config.yaml
activation: "gelu"
norm_eps: 1e-06
rope_base: 10000.0
tie_embeddings: false
init_std_qkv: 0.0295
optimizer: "muon_variant"
lr: 0.012
beta1: 0.9
weight_decay: 0.031
schedule: "wsd"
seq_len: 256
MLP neurons of a small language model. Each row is named by its layer, matrix (up: input weights) and neuron, and shows model dimensions 224-287. Each number is 50 + 10 x the weight over its row's rms, rounded and kept within 0 to 99.
After each neuron's rows, "fires on" lists the tokens most often at its 100 highest values on Wikipedia text that the model never trained on. A number after a token or word is its count.

L6.up790:57 51 53 32 39 63 52 58 33 51 60 63 71 55 56 52 42 45 54 51 76 46 46 46 46 41 47 54 47 70 33 60 49 47 49 46 70 46 37 61 42 36 59 64 60 58 43 66 60 47 35 42 47 44 72 38 57 50 50 54 47 42 55 50
fires on: "s" 16, "os" 11, "as" 11, "ent" 8, "es" 6

L8.up494:59 52 49 42 45 43 45 54 72 44 55 38 38 42 47 39 41 51 40 29 58 32 53 60 35 36 47 53 35 55 55 53 70 51 57 48 61 56 54 49 43 39 52 55 33 62 51 42 59 67 43 44 65 51 55 42 65 51 41 73 62 46 39 47
fires on: "," 15, "." 12, "ot" 9, " " 9, "-" 9, "or" 5

L6.up834:49 44 48 31 23 35 61 60 33 53 58 43 52 42 39 68 38 39 67 50 55 57 62 41 64 50 38 44 63 53 45 48 62 38 43 56 57 33 50 44 41 56 71 55 60 34 45 55 59 59 41 55 36 28 52 52 65 60 51 47 73 43 42 68
fires on: "." 16, "el" 14, "ec" 10, "-" 8, "im" 8, "ong" 6

L4.up30:45 51 40 45 58 48 59 68 31 58 50 50 52 37 45 55 46 51 55 41 38 72 46 49 47 45 52 50 56 41 53 33 53 39 54 63 44 52 50 54 64 57 52 59 56 51 36 51 28 59 65 62 33 58 47 48 51 61 43 47 36 67 72 56
fires on: "ep" 17, "n" 13, " estab" 12, "id" 10, "gr" 10, "re" 6

L4.up4:41 44 39 52 42 37 51 45 45 51 52 56 65 55 49 52 49 40 46 52 53 64 56 49 52 40 38 66 50 48 32 54 60 42 48 57 40 45 48 36 57 37 48 61 60 39 37 49 60 60 61 44 55 36 48 43 39 42 48 27 57 52 45 54
fires on: "es" 30, "e" 27, "s" 6, "ists" 6, "ets" 4

L6.up147:53 38 48 47 46 59 61 52 47 42 44 45 49 38 53 53 57 58 50 35 47 53 45 31 38 52 45 45 57 51 68 54 50 55 50 65 40 45 41 49 48 62 60 53 42 34 54 41 56 52 40 48 49 49 55 62 34 47 55 46 53 25 27 47
fires on: "et" 17, "ar" 15, "ent" 11, "end" 10, "as" 6, "und" 4

L4.up1079:54 48 64 36 43 57 55 55 57 46 61 54 43 49 52 50 42 60 53 60 38 56 32 57 54 48 34 46 50 42 57 43 42 58 48 49 44 59 31 24 49 47 70 33 49 60 56 43 49 58 22 61 41 33 57 34 52 48 57 60 55 38 51 63
fires on: "he" 30, "ing" 18, "f" 8, "es" 6, "ib" 5

L4.up1279:45 36 46 39 52 59 59 69 73 48 54 46 64 55 69 31 49 49 30 41 33 53 41 33 41 67 39 56 55 39 66 49 41 76 52 51 35 75 44 41 41 46 65 44 49 44 45 56 48 48 44 55 44 40 39 54 56 53 48 50 37 65 33 36
fires on: "one" 29, "ove" 13, "ific" 8, "ure" 7, "ote" 6, "ower" 4

L7.up122:39 51 40 34 57 67 56 43 49 66 71 53 68 43 55 37 40 52 49 57 51 45 59 54 43 39 46 50 44 56 35 64 54 44 49 47 49 38 52 51 40 43 57 82 50 54 32 27 59 78 33 41 66 49 62 32 43 48 36 47 48 37 43 32
fires on: "." 61, "s" 7, "'" 4

L6.up812:51 37 64 59 34 44 58 63 41 49 61 43 73 38 36 37 54 48 38 53 48 51 60 53 38 54 45 50 58 58 47 06 53 49 56 45 54 34 47 47 59 49 35 75 44 46 31 45 46 43 66 50 42 55 49 53 50 42 48 42 51 50 70 70
fires on: "ac" 24, "in" 7, "N" 7, "re" 5, "n" 5, "pr" 5

L6.up811:57 46 39 35 42 57 56 65 35 26 46 54 47 44 49 51 58 60 45 40 40 37 51 49 37 55 50 58 58 55 71 53 38 45 52 53 54 45 47 40 40 57 59 44 46 45 63 54 35 57 42 29 48 34 48 53 56 53 52 52 66 39 40 61
fires on: "as" 23, "ent" 13, "n" 8, "U" 8, "ch" 5, "ier" 4

L4.up401:62 64 55 38 50 40 53 69 61 62 46 46 64 51 49 51 41 42 59 57 52 52 39 55 56 47 63 48 45 44 43 44 55 45 55 38 46 37 51 60 45 56 48 64 64 44 31 34 45 46 63 50 28 46 53 37 62 51 44 58 43 53 60 64
fires on: "re" 15, "es" 14, "C" 11, "ens" 4, "n" 4, "et" 4

L4.up858:66 67 56 40 41 54 59 60 46 55 62 45 49 30 62 44 41 37 61 51 47 51 54 41 37 44 45 59 36 68 46 62 73 27 45 51 41 45 41 56 55 38 43 62 42 51 46 43 56 49 34 36 41 42 58 50 59 52 59 40 42 52 40 32
fires on: "'" 16, "it" 15, "l" 10, "av" 10

L7.up356:54 55 83 46 37 51 59 57 70 54 34 59 57 37 55 75 48 57 53 36 45 42 52 45 49 36 37 43 39 39 54 60 46 56 41 62 58 59 47 38 53 48 57 46 70 47 64 56 29 47 46 63 51 40 56 48 55 42 62 52 71 29 33 62
fires on: " as" 22, "ing" 11, "al" 9, " on" 9, "es" 5, "s" 4

L10.up630:29 45 58 49 56 44 55 49 45 42 46 60 56 49 45 66 56 62 38 28 55 49 57 64 44 49 56 45 60 47 45 58 43 45 45 35 36 44 51 55 46 52 53 49 40 51 60 60 49 44 68 57 47 51 71 65 51 34 53 66 51 47 23 58
fires on: " in" 30, " to" 11, " since" 6, " as" 5, "andid" 5, " |" 4

L7.up33:69 56 48 50 42 46 50 59 59 52 54 53 41 47 32 24 49 41 69 42 51 62 56 49 51 57 57 41 53 64 50 36 57 40 63 41 47 53 55 65 58 68 41 58 64 32 46 67 41 47 60 39 41 51 63 54 40 33 59 51 80 54 65 54
fires on: "m" 17, "h" 13, "n" 11, "re" 7, "es" 6, "tern" 5

L4.up920:27 38 41 43 52 62 59 51 64 59 76 43 62 50 49 38 45 36 50 56 31 50 46 42 67 49 28 54 43 46 39 52 49 38 48 62 53 48 49 60 45 46 38 39 61 44 34 49 51 39 40 47 54 72 56 47 52 43 45 60 40 63 42 49
fires on: "s" 73, "ation" 16